Weights of a small transformer language model: 12 layers, 416M tokens.
MLP neurons of a small language model. Each row is named by its layer, matrix (gate and up: input weights) and neuron, and shows model dimensions 32-159. Each number is 128 + 32 x the weight over its row's rms, rounded and kept within 0 to 255. Numbers have three digits each. A neuron's up and down rows have the sign that makes its largest values positive.
Before each neuron's rows, "fires on" lists the tokens most often at its 100 highest values on Wikipedia text that the model never trained on; "fires after" lists the tokens most often just before its 100 highest values on Wikipedia text that the model never trained on.

fires on: "E", "ah", "H", "act"
fires after: "\n", " \"", "==", "-", " ("
L2.gate112:151111081150094148099172219145121164072154125146151094093059117142122065118129108079175148146148093084096101148121095153166149140098156125086123158094115090119140122167139121137124133144106173102188137144194103116112164072120149075137093094128091180104089172114151112093059108158131141161158197130115101082174130091136175111096138139093129145100138124093138125109101114151135126136119
L2.up112:148103136119101118184102117097119135104133117152084101100048192148166123112113128139096104096097127091114097115147177118164115136110129086152148070126095168132115111137151153097112097149102119146174143156173150182071118139125110147112173146181095135111144158130147119147133114135183180138094162173142138130113171123102065137122096125104106114145157113182078067127115185114055078119134

fires on: "ol", "i", "able", "un", "ok"
fires after: " T", " H", " K", "T", " t"
L5.gate326:143102092172041065089127100126126104118107133136182139067143158079095094143135110176137116131125181111093168109101131207187137146115150102135093086094137136102094185154163125196081094068146192166138130130151121051171135069142099086103180116086138132118173133146113127143130120134116117125161110111125109105149147191127157209112102122108123201120072117114160149160067105132107140134109
L5.up326:113106096140138062120131049170186125123166094085098138060151153084141130131108146156099082156035093106135179184139110107160124137140147091151158078143169101133074134154100105085159119118158118144184185118122105133100116131107140116077149158138130176131109126128085105136143143118106110083170217097092149151110115111176092153185108140176119163114098089094164094117116109075102217158099

fires on: ")", "us", "T", "+", "enn", "able"
fires after: "T", " T", " U", "C", " t", "ens"
L4.gate52:102104164164083083162148089155132117115168124082115168076166144155129137093146159185113112182110149100137159162140137145119077092104196112157124127152160120085070137087150185130124122090053126147137103101111117153134098124102145123146140153110155118151190093150130099107181163085124128109152144101187109185114147062108129162116139142070151160102117130120200137102140203124092151135105
L4.up52:093095127115111154112159151132148142123079081087080137067131075134139123113071125135130103116130151134186160094129132076158103079134104091120126137143122107127117172145120021137149114129153148168114127076109112155116116125122123181136187160124100133124108128179179139114126121144079107116148088083059153141164148147127063134073088130174151131078110148155107117122088165123179113170148

fires on: "on", "ort", "a", "os", "er", "in"
fires after: " n", " N", " L", " m", "L"
L3.gate170:138139143099190084135185125172114172114148163171174129163112199112077144066119193156095131127076117140127111139140170085154137142088121169120134185117136145155109128068111136129142211064157098117125114066139080141146180189166097074179144077149101144098133161167108129156110182103102109137107049077122076151137122142128111110134118073134121037126096106156154167113079128148114144111158
L3.up170:110164094133169165190119103153101102147124154134145133098155108109135149156151093090119166138160046136120152109070113125185170164110118150064099114105101129128139163074141092165106119169220123186160131149102129125114113140111088138141067119191072103114168152126145122177181103223177166106088154105175102142182126223150133149127073111133122135115085138130109113163093137052087134113127

fires on: "f", "F", "if", "m", "c", "g"
fires after: " (", "-", " \"", "\n", " ", " un"
L2.gate194:097123133151132131073125135139141099136163101168160154113139156091118120082154127131072161085068111109129144120090145106133118097112094094156092055142058069081168157155094127114147157092129157091198114193169172174118180111138118101127085117100165136159156157095072104177125058199123128165167189140114208095165118147140142113056174128069120169149145111142117145101070132131152148142093
L2.up194:134105129127169146078110132114113168137177165132116098084162096122155152067183135168106089136186101086120136139123201114161118088106153112149168110138114105154143076122151147155096052110105103050076119118072071081087151134109145137116211120143132085137133107077106148102156085102081154152152052082206137119162137145083096127132131131162127144104188138191134132084147096203119105099160

fires on: "ri", "h", "at", "ra", "o", "are"
fires after: "C", " T", " C", "T", " P"
L3.gate460:069140097121099068149095076123177081108161089110140148121107102112127107114125180111151071139069142105187172120148150123160099102115147133090150075130141090113167152135063087117118126105164095119145176137155137146170153155144075142218087172190147108184116107095103153157162143169158148123104147146093163181130122143136089081111119149126099180136107142068092134136047152146126152159060
L3.up460:151111145154159117169098062123119118109177107111163170124138093094104139206152135144160137078099120074102107153165074073124117163115100159135099101152106160165134111129101117111123078083110215096093146055112162134082142162127120136118090114156146191123159093125157124179208124171100104099093150098141138156158089096144138155132125184075129145062107132111101134147114169128133182096041

fires on: "end", "our", "est", "u", "ew", "or"
fires after: " F", " f", " dep", "F", " fl"
L4.gate257:127158113152148081127098171119144107103072075159137119125082123117154113119183152119092117133146150175155139146110107139129141147137103167107123149105177133125126161160127180125111141175183119099115073156131103111111094111101132152181102116138157047146156084160108100103140068152167135172058167154116092116160099141139141108137083108121118158166131125083097123180142080136194116116135
L4.up257:145157089130092122131165219115114106177095158130122085072150114185120126138145174125161091140145194196160152179061060133101133162130100108091132122120137069077111161137120088158137130153103176094108169157159209096111143160127110059142150127037177122103087134117103116157125178151153080134077100130064079165130118092147133136163158118181105185132141104150121151139131122112112112158132

fires on: "un", "ar", "ated", "ed", "le"
fires after: "it", "a", " ro", " la", "e", " Y"
L5.gate125:145135069156110107094113153093156135112171147083104146101096158121167115065156111116155100124111167112136122104089109173199189137135191220102121072168167109137149145102119116145097124120118105087137128190147122130205106125101155119130111129081196141152135130109080121125137104157140120104178181070093156124157086138182102130149112107161128114112107151099170119168142194120172203103126
L5.up125:175084148151050079171147095095193105166147194114143132087122184111137094071123121150155129128124119125102085088124117098097178192115160060108165161124170138167120136099165116115147133157224171110116142088087110089095141093172092085146154146135142093141175111123122090138167103109086140146165122061090156116185159062102127145093133145165074087122123198081102139076119138089077151129143

fires on: "\n"
fires after: "\n"
L5.gate486:117126145121136129112088135165112100077134118132143125169071155115112128096128149107190117112081153140091115182057178116108092148047082087118178114221101127080142116144142114162116160159143184167130120143107104147160160108153137057114116094140146047171158135087158124181206158148073093149153064166113109152103133119182164146100084134090133111165154135150123118105111107155147114155061
L5.up486:139168130160130181143124101153146132080137137133176126121108123116114108044146157118095095174115117086080106111130189136149119157093102138139127044119147112140111158178108171106088104186131106102117156167111113173136168144119132140140105110148149159208141152132175109144133066061161136156103131099102145138081089111141071167147147065079137118128136128129167191118148126142159181195110

fires on: "s", "med", "er", "g", " Mor", "min"
fires after: "-", " Sup", " (", " \"", " im", "/"
L2.gate285:168173164101169132147074198213198159126088145165158131117117105125127088118091082139084115134094136117074125110137186123139166131119117144111077126137131116099087121105184125164156148142159146137133101102097141134129092140127160120112116094165156140103142133091176125131095133151143142124165145154124139113107108128187149168134114111097099088184136100130107056119094169168099126114128
L2.up285:131162125160088147125140177154103196177111097198110125124144134149093103133176117108121129100152068146146073078107151131115128095176133138159150124139098170137174167104151157107137118172064177113108126128145093199088156137081071119150141119080142131056143121097130133083057124180091147123102139157143111160135131116120109126171078157100077125144144103178088110129163182080165069155066

fires on: "en", "==", "ra", "g", "or", "is"
fires after: " p", " c", " r", " s", " m"
L2.gate243:058107158113123097181096129159148095135082092119116184191101096079162114137132148142135088119090136093112224147123163122136142165116169072122116179105166138131188101070126100140112172129128105097129134203125134088160156114133129076100147108084190114159195156155086152112131096147161104151148121141167106138169130151121172119115143144091103098138128163119139099181151075107063106131142
L2.up243:106077118106120109133121130091208140175073095137064173180194127070187120111117129088176089076119150131107153150083149119136113166126209129138081153094098101168157132138163102078141141161087176141098150137170115137131137164135080147138154137054126123152144079061084123091156210158140129140098035147119108128140149072094132138168144120122145056129138117105145116113146104142138128182147

fires on: "a", "m", "or", ".", "r.", "ia"
fires after: " D", " v", " f", "S", " S", "F"
L3.gate355:119112090140106142117130142161161179180122092169195166167114171117123118166114150086137112115072130184165135140155109164126127138128135155117074072141168102081098147053092129154195092129132108142114117110140127204127128119141100127175080122104067121143128132168074135127106107174144047100093119167081182109176116176096187143110100065063094162144083162155100093153128152151151134145159
L3.up355:090047121125134096156122093156115132125116101108209074158095103115165134054104158106034136100087106087136117136181163113128076100109103245111104122132164138118154120113116173159130128112138158066116141120096109154162128156052207153137097098117135132156106054126104130118138135157111182156139144187154111117120147137115176095162066140098180112164128159150124125123175114185107114071136

fires on: "ame", ".", "ate", "ing", "k", "r."
fires after: " c", " b", " d", " ", " (", " f"
L3.gate395:093161069108137142161132090080129060167122121104200158128173146129117096160136089158136166142085140130100121157169169184166120107123156065101087071142096127115135131093138151136062133083131094106133106196087143172111121111115132108145140089105092123170198130146121169114177126151159150082081158152139133113141142121113127112096148166126102159140152179117070118223124086145107129169105
L3.up395:178099115148147100102152179090133147131081081167177171111130096073155086125192104163189095123124126138098180129099101167163160118078111161115151147129154153118123122105132111151160163189113108111108129115056153164096164101061121147177115120131160174144118197073155144093169132163125144073127099222131136170124130183154139138095153180101144133178115158136121140159122150110115120108169

fires on: "t", "ant", "en", "u", "ish"
fires after: " H", " gr", " b", " S", " E"
L3.gate448:115125078113093078110115079117149138120124107063121167108139157105168144137145100124120109133120140111099125127158138162149131136000127096091181117088118142125084151093108123136116145141150140110136094176130137167111195101089100081195098163088101140078119154092073177153126137053138091121176148137141142167101153162105185114105130144095148140107154117101127141132114110090123166067109
L3.up448:134124128118085121145146120102087114111158127094173115105177078161158154142119122174117116157148150141138138155137131161107144118078127154134165136168145074102149101079147179128083203187112128114095101211117146145104136138145086097157136103174169092069129125175192134093094151116126116171120122142116127168070190075147120184165104054134173117203106088178156134117084096152123116085133

fires on: " W", "W"
fires after: " |", "-", ";", "R", "|"
L2.gate101:147101127178149124114199089168083128124169136139097150113068148065130136155140113125116178097120127095192121139104106087136103103032093151090092107163140159130110120094124163141148108108112106133109105110146121130073113146100124129156108149161050153119111137112153118171123066140131073120110129110178113116160128072141038088125131124084106132118071133114130112148109102146111129129114
L2.up101:145110173144091177113178198151106130095161158168138173112117071104144117103132167172143121158190109130091155100107086187175149084080141110104103109136140123121139082150127097165132128172130199109095084112142121083109123116151146145146061095099139128136139114125142128150107129163095123109104182080045078128124095128138120109139114106117149102116142148166141111215176149132127112103156

fires on: "in", "ell", "our", "n", "u", "if"
fires after: " f", " F", " L", " sp", " c", " comp"
L5.gate120:082119144141142132123134191162095122138107068120142112166142196133145154144145201091080150122148140102166106183094120150139171122113116111107145140087147093085128154120061206127100101118114104181139087174099095116130114147095135138199099106133109071159165156150113138128110166147113139124047136120140116157104136161153144102099086104136119125168109106103156130094159134100143160125164
L5.up120:109081110157098118118085150158126089149116156128134085109153156127170104144107114124160081133165144190095147171137028185165091123125095113103103218130099125118115120110114156156091136136086176136130176159174074103155143124139199154108090153175105129107111100113138102061142145097115148161134099145081054124136084165140176066147095136063126148154121160052124114159161117127068093108153

fires on: "it", " prom", " vers", "cept", "est", "ell"
fires after: " t", " gu", " T", " ac", " (19", " gen"
L4.gate554:083137163143151082101165131125145107110144129147110149165145155103095098130252126167128144186091191182111145139134158102166072087115098088116150141116118083147183133080081095116189181117122080168151117170117120168119127101111068115112096141138203153193105151141143107177137146080139109135176154133137110108129124113149139157121116178096092125124103154081157144194082143093103143144139
L4.up554:161126173109112127179127068143123115089120179125162147075112133181118150063087125114140189104106193103142075097148128061090157144151108110085136147113128164148120131109116128174108117169131124103119084119108139128145125212169179105065117128088150208148152128194135130147166137121090151113159103085114141128171166112152106156083191108065107142090144163097199141121100104118082172154179

fires on: "=="
fires after: "\n"
L4.gate184:087101117144150099126191114157119066161142186149110125115038110082112129097144117091126081159102119096190142165151135150141134092150068129131083103195136081056153136130071146133161112133096143120125118130121105127173131129100109128146144177066186123126128201103153096091168082154087114154159159114134106141182096125157148146188135152102080115169121118161166182180131116157164188136112
L4.up184:127206145166117134120127127127058101085193070137164142179177055110101158123155113112162104130170123096113186147189158191131086125077135122129119129138078143123102162152148138150093093109128066156075131134143057110155131182158136078103114071101111133181133124098130133184169141122216155091115152121135092177130153147077088102119126076106119144109107142149152184110117111196096125089142

fires on: "ar", "ated", "ish", "ag", "ik"
fires after: " N", " V", "omin"
L4.gate376:122106121112151130070111133100114092153122140162162151127146105065142129158132140116212079096080134126163148165171108134100103083143136095165089117134065089082147168185137146171169101122126119148170116137122111135110159143094086212170123200048154138122084142099129121155150129121124077133129085151035125122155113153087118168084109128181106151118093123079157139151114114161189106080137
L4.up376:158079146123123133113103126148115134133168124128149166148113126127170108117204106130153142065086118074102129071123135173137111111127227185136150117075132116130169125135129136123129101140144154089096059141155119113080115111125109050142058155151148126141132102118113186115111092096110139143173121140116183112151100124140088097089128065165175123172098104128193099147115156160155062105093

fires on: "A", "a", " No.", ".", " Party", "ame"
fires after: " G", "|", " Mc", " F"
L4.gate393:081129065132088141104171121149078120126117155056128137096126101113134075139148147136129153145108146077158077086107126201142113115118158094162123052116132135104140216113068154214132132076144118096110171188109114147148103106111139165155081092074110165183104133142126123200182101137185132112134122138137149089140107164172129128024123146095116177106114121117109191113110138106161179104137
L4.up393:114141129119087105168130111144097131130120129026129164105084140157149111095104112050116173126132144134139075031166138149119138106125156095176150103090089165124116186123128143136097090134108119154096079156133144157118125105058103139108155136098107198152136095216121160165104102111138135107165128152149088183088153108146150131130126174179153122146072137141133139056113108165129138111156

fires on: "or", "aster", "op", "it", "ock", "y"
fires after: " c", " C", " m", "ab", " Comm", " M"
L5.gate552:075116131117081100121162107147148063112087104173071147218138138107168082119135166138082134179150114160147175171100147186158129079118120113118103128136141081152099108106063125083186204162144150173142105168101125099114150157109102131145133125145190091165153106109154183154114107083156131154045138099189080097101152168119123176135161131148087136097155089102129085137164077133121145094100
L5.up552:087102111082127132109145146108147110180150177125081126191107127145113180110189153157094097155139140090176061117065110172114126097126105120098136106089115140148126127103142189102126125152148090150108145141098154145182099124123146162110092198140197117143178100130141101161151095110160133098116139158104150181188081178114038107137047133123111057132054144097140115158113137187096082092105

fires on: "ig", "as", "ut", "if", "or", "est"
fires after: " F", " f", " B", "F", " b"
L4.gate317:105191154173068183140163131162137133120121152150136180143121104136117140123144097118136115167107129089120157102157065141119161109090079133093108108101088128152081146123084171178150171147178100117158154113086150131139173150107075109125076122111108111109194172183157159092130088104121141137090131100114089146132093220180144094090071123105102118123108107145136121192169160128153107139144
L4.up317:148106088108125069145086127126142133133101160140169169116089097098186096073136065152110085174133171156130119187121072171161148129116170082069078168131152132145124113060120189131163148143183163131179081111077118061124147166136159104123169080093119160112125146177128129101121132099140121070133124149104105149095100083108127131133157086138152163094132101109105151088092117107074148142109

fires on: "ut", "r.", "ctor", "istory", "ame", "ied"
fires after: " D", " Ph", " d", " do", " H", " c"
L4.gate67:101142092146138074081112107115068115080129107139233147134152093206066106080167122170155136163097121122117091172160119150127135136166130094173174125123121189048093147114174140139071116132117073090115160150121164118142187160142135109162125113066121145167099174162108154147142159083133116142105106135091166174125148110092134092173133167093110149164085113128083156143157112141135115111097
L4.up67:119116113151128049099130157170080054126097071134098127132126131150136167178111102178081149141065163103102109084125189113141148148066160184149095109154159168179059132101111147143155101165144141172132094199153123115056109165140168136194155216091162121138122167154165161117076119141067145170102092109075149109126134080083170133120107117125138099135117192119098129106090150086110166120100

fires on: "i", "l", "or", "N", "ind", "-"
fires after: "F", "B", "w", " B", " b", "U"
L3.gate517:087134076114096153123132131099152127146140183136204141073185138126131098108136109130136099157158139129095171103195121140160139125027099125138114075112148185076073111165148109137060137131111116123138133114082116151165123168121120104166064085120099103173122126133140190102101129079146117086103049137103092142112117178129150106132090156136102169144106125101162105149169186133137127127114
L3.up517:128136148081191190161112145135175134100170130126130111190109190110137118112102109097108118101163122191138092074121142157157128126147131136108127176156166126134096160147129162105180150152184159129138200118108125053120121133111141175070167136128137122118140111078089108150178127152110114104098091138148127142171145101169103128096144089106080108082153153091149067135115100151195085165059

fires on: "ag", "or", "in", "us", "as", "q"
fires after: "em", " m", " c", " s", " term"
L4.gate509:113129196128165117189114121100180108129093154180106122167142104149149122126139130140092176154088188066117116074160109108137111166089136111134102145118122132078168122100123110085105125038205193150122129186092095135121121091138112150113132146116085089179161141187071157133143078156143170111134129123086069104125075084128117052104139102098125148104142132128103122123129105168112101126107
L4.up509:116080183132158132114115122088127125099096094176092088109148120062106169185105128133089118139104068163146180095127130197162095153048131118200074126105136127116148162095116132114148176132118108145123123166128132099148138124119136151132145104077154105074125091107140176172086120169171077084099104132099101092124118139112113122121036144066107152186028107173177113102139114150155114119145

fires on: "el", "il", "ther", "ri", "ron"
fires after: " S", " B", " M", "ou", " s", " V"
L7.gate503:136168075156137117090096055129110143126117143072148084123057143081112117187112165135180156152105091162136160109086156083157115096084136160110135106122162117127136191152160140207136124128079122159162186200142164157109151124099085109164111178063118171106133153145094133161148165152122083141085139129138102079135165151067115169151095107085079131135049077140169115160132082164205176094101
L7.up503:138098128136115138146105091163116130091144141101205088136110178162076127102159179129106130122170087099085123088163184097132151103124115099153136110068115060186161111104154110176148137102124143128117119109151105191090134032131110090111116084127140159122129206109141160143115125077180100126093085136145093146071159158181142108127121138137127112147011169101110170149144166122114110123149

fires on: "in", "ri", "it", "at", "ot", "ron"
fires after: " F", " Ch", " St", "ch", " G", " ch"
L4.gate137:105088109106101083089085106174147160100067172084136183169152071100062148168162128134075140124109085088149154153089105149100060133170143117111129133147162137093124129158109106133070204125125117106140099163047140138124142080112139111208136133101071155114178100151142123159151084127166138144115116132090110084098081142132093116177134126108124137117167099163140147153160079113069141127117
L4.up137:136119107147144063166093163137159147110142158138138157090129119133134161109177119150127135219081122068164109172105143138165113117119143146083121169168177134102135139120160115153182152061160149132175170115093179099151087134129132043124179105116135096154128109158151141063105043071197138140164109104115148153127061100100113148127128123141180160167146160118102159100113095104162100112130

fires on: "en", "omen", "one", "g"
fires after: " m", " n", "m", " M", "ra", "w"
L5.gate536:137132142067123103033086116118169144161129124165142137126098124073160128137164100116145124104111147178133119204138080132154159120100157133186075183093124121099045126132155141120121171092105214162137134187080093120149140198140083083160105145090113143148135146097150117117129112093163123142086165111145123111081100119157135119110125119121144164160104072120118145090111177074180126150145
L5.up536:156158201195127133136118120122142166078118141182059118131069108099103114098102108124123148116130107146146155110086188164180131148077108176151152142179128175151162091085138219125117154124156123120178134109200161121097152109141135122128160118092168110119179145076112153138089084113150168116119139163103079138154100137130171180157110111023140096100123145123116093098188168129148090087135

fires on: " as", "ri", "ated"
fires after: " such", " known", "ust", "ed", " design"
L4.gate132:143118175143153107147114098134153040095107109153120138114122120152053057092183113146129092147142125093146117098122145145090128039145107149156195132132088126149154146178111087160158175092107104186159115134114135086169124128150107190132088141125161064171094164101099122180128128156147139123111115100112144115127085113167172074112176077183113156083102150143197172112128114118086120135120
L4.up132:132150159113112173103081081125091171141120210137138116131170113141090113170055141168129116101200162175136133140109175133151137158100135169152117165150135077128098122135122117089138162191088145124131085158156092115070127052118131157146145074171130074081136105119109146101104160112130156166146116117146138128130080128147139073111164164106090149109145054083117109082150197142142121172132

fires on: "ic", "er", "C", "ik", "I"
fires after: " N", " V", "al", "o", "om", " S"
L4.gate275:134137139090128072117084100164141145084176174122168153177087108036102144149121123140188153089120154148135167122143154172156143087060152114151118123156179097129134124117100142122111139116154148137159150155120153124143141129062069123125107112082141127137159154138109171175152152156117154137150164111124155151152174197169143128115078074185114096134165140115155153135103093170117178091118
L4.up275:178136214096132108110189111121142075184150074141143123127077164171123026152077174110161174141129133125154115105119093124143128119141148122104144104113097132077157155157090095179179132146125145111109105139104113121145094142079115127097094187128088162098095110221102160081089129135110106119119161113153093119120194099145101071133208113115214087157106145110163133095107180158134116122136

fires on: "an", "ut", "un", "ight"
fires after: " Europe", "a", "e", " e", " a", " la"
L4.gate422:171116060134086130127094156122156149186210152116157191125126097096212127130123104108141128155161092119116090104155118156165128133131158112119109157106177120157101137121108123069124103144134132060116126141167056141175139142153116161214099109095111103107124094159083131118132104072150089160134142115126124135134097125080148149169064149096089134090118188082127209111153130151128131166108
L4.up422:143135157119101089136129163155140126154099173166110088141145129107144147189114146149111119078139119199154089114119116142101105144135106107123108162171147085082174144109133169157171095134165079155184110113110146144154165083171080163134151093160143103094142179133154038092117092180059177111111044125119124089145121055118148086109079104148125124154101131129062109135104131094118124138103

fires on: "ra", "ar", "oc", "o", "as", "h"
fires after: " G", " v", " g", " C", " l", " L"
L4.gate396:109105109111171098151136111198144116137107126090150072115077080046140083134106146164160121164123100115116190162117121119106130094149172147138172145118129087082168165110125093214110114162100092123118139133090135081153121182063222113147099107051192091179165102127146131144197103180142147155114108152136103123113103152185089080149154077153109169129104134120181141129097100132109133052140
L4.up396:128134150086090151165120143102119140080136138065132180160127045122122168208142091098154084085088066099158134103130153170113135122113168110139057095183084137149169172086089204112146122140150220059108087108124069156159109128122102151158128154065159163133136118068129129136106155086135117130160090126108138173124115058150180121075135145111103129138113103154156136140144161134083113135127

fires on: "y", "ent", "in", "ic", "ued", "er"
fires after: "in", " L", "erg", "ect", " contin", "L"
L3.gate291:096080089102193140113117124148127111114132155173135146148111164124110150092132126127138135146163240201145117117131044122162166158102117133170085196162134106095153109140106168141159173102096097168142097122116149152194145138160066104124105128097116099105139117147147098108142056148056123150164093129106140164135126099155143075101167116137196175141185104135112091118119121165088111103118
L3.up291:105122206116164091232103148099156094109135180100116091064108135134132119088150154116141151058123084126194151120124098118100176107146096058113093145181128160132161186133140202122134121087206100129144195174160149141133146166157113121119059192140107125101175105168108125092146135116119098142173158114134132165164126135147166066096097115121167134185137148115124129121090109102142119145090

fires on: "em", "on", "a", "ud", "ron"
fires after: " f", "f", " resp", " comm", " comp", " en"
L3.gate342:090111138109094145120146165157118089134141152110179162168093121115140095095180123148106085185176116155088112140107044167108145124174128210101148093136154101089153103146095161185116193144115182112116136173125096129140100177141146103208130096144085069208157130123127141101117096166139157207086154124085178152118079149156129121129096089074092156110149096142156133131111085134117180122100
L3.up342:170096129134173112133137151043156111111117133139129130167065143100093133087159139169116168102044115163117142155158139164158115111141146028078134160158139112115155126076150115085169174108140086142114121162086096154116126096135053186184163041133171101136136116100159120145102076137141153102170150224142165126088177135176131134116158067058101102072167166157170181139131120133104145102136

fires on: "ad", "y", "ict", "st", "es", "er"
fires after: " V", " L", " l", "r", " v", " C"
L3.gate305:067080129109099114149112115147115059117147146131146166183124178134112080110158164166084156157137088100157174121111131141076097096127112110116122119148126024120121150092123110159118179125146100132141149118072179126096158135091105148173117122138186145174128187122111144114110116149119166150139121150102105133128065151131040071083130060101097142111136132131177112095159143149186166068131
L3.up305:120166074162179081173139176083134167092122061123116188080094118170154190149170093133101094165126135162142150119154132115093095082100087076135142119137071138124120102112166146149150167141084156116098140088163190114144129086133099086149029157147128148142096129084112127081099168192133103039131096142114042148144140139079133135167080050059070132114125133137171116163135204135123122117152

fires on: "ov", "av", "t", "ect", "ass", "as"
fires after: "n", " n", "el", " Cl", " N", "l"
L5.gate418:120070136160152076079177114128089145130082129129136122125157100101127113163088102147135105086129101138239144154118151136153182153094092158135141182155159081146198101127105153137108159100116089181098145124112083115125143159134122175142098118087122086110101139097125120097172144193139168189116128151071106097186103140143098121151192157120171125138111104138082111156124090123136120150126
L5.up418:081071157153132135168162120154087128197143146090091134130127108105181159120128139107223114128127126133101138155131128112152103148158094133135114147172138116171113161141142056128108136126111072128142105112127146098189097146127122166178101125114147145104160121113194111063177136214098097105157194128127120118193164125159129109115157137189131127101211049107148186124089121112097156148154

fires on: "ol", "stit", " stud", "g", "ud"
fires after: " de", " A", " in", "A", " a", " s"
L4.gate407:151144077148119083087058112128128126109150146089152174133105115100097107076169140161102112212095134067131105047159127114152069158139128100114077089073153157039101126176125096148112132127145106114063096166145138119120190154145088104130117120100091173146113125140098210145106125118105193113097157099114164144147097128167149174101070146121139138080096147111130160148135123120088170097106
L4.up407:103116138108112135100103129110109063132162101176135114173144144186131117167113130129104162161187120138092103118141137126041109125148046147123130111157132138117192187118179080091141165142121175180124110157101101154111144115114138114138155089146169117127165147149067162181055084131122145141145079114104156131035218159138123144092134105145121079085122141095111116067096121115134133130175

fires on: " as", "om", "e", "ets", "ced"
fires after: " such", " well", " known", " includ", " bec"
L4.gate49:068127125146148110116157127148146119105153144112100164167095107103114030134177142130157155161178122116145116139155024147109132156134115158178118097124105108147158123065099064179133193131118157091162115060086153180126133087164115121119094104085113099138129115171084178152076106176140139128092103112075129144135119188175158090052144148116105150116114155170176124121069154075133143106109
L4.up49:084122139123151153126158148143187137062168126137137154149113140154100152133130085139047109177137102143033146106097112133100141148134049094125102113114114122128133117129143153114116138105125139086099085126085127182101147195164186137109115120187124169123106134110133156090157155127156147191144090099114131128088195137162118103105147120131126094081159106183111116150110097152090123129137

fires on: "a", "e", "om", "or", "n", "on"
fires after: " (", " \"", " f", " n", "/", " bec"
L4.gate166:107113103128081119107098141112137153114183121127161178143112165071159096136177138130148190083064115171113148148119089167138102136091140140080113118187111114049190150078156076135154148120132152108128114135151087200137215155154111104169136058124118132179167137169120128148142104118204172074151131109178164144142123177172071120129108145075117132162109102096198146138144164093089122144179
L4.up166:128109132110171190094125102146168100167143130162128105197083164092130079154111138160152167148120137077098074062094099123112079169186144140113160142143134103123157126124119103045173073098150098109116119137069109138147089149128177153112039117103114072163151116153114178114101144115173169143136103111093125121107167108112164144188103140124165104147153134125105162099122161153110081198142

fires on: "as", "B", "ar", "ens", "in"
fires after: "w", "l", "S", " S"
L5.gate470:111087071105129111094148162109132080134128108054153126103146088112182158122115146171090108153113144167186175112117188120135140118109170176162090122120161120090136176126073114136110152112203099126160156055128132167109142131113123109121155111121153083130140091178072138153177121152128125082108120121093141128142087154105148061114142146068159146132131140161158097107068105112153183090107
L5.up470:111155113103146181124110173099119131154137116140112137135165088110134186176076080154150124127174104232134124170151174148094183104100113182166109144141098151105127133103092052157094102116116124101135054155142132131139154118136117147112154105132114137113134113121079112110045180149084107126188111142020113191123196160158182082108163132176144110137116111109156093049088176077121128168164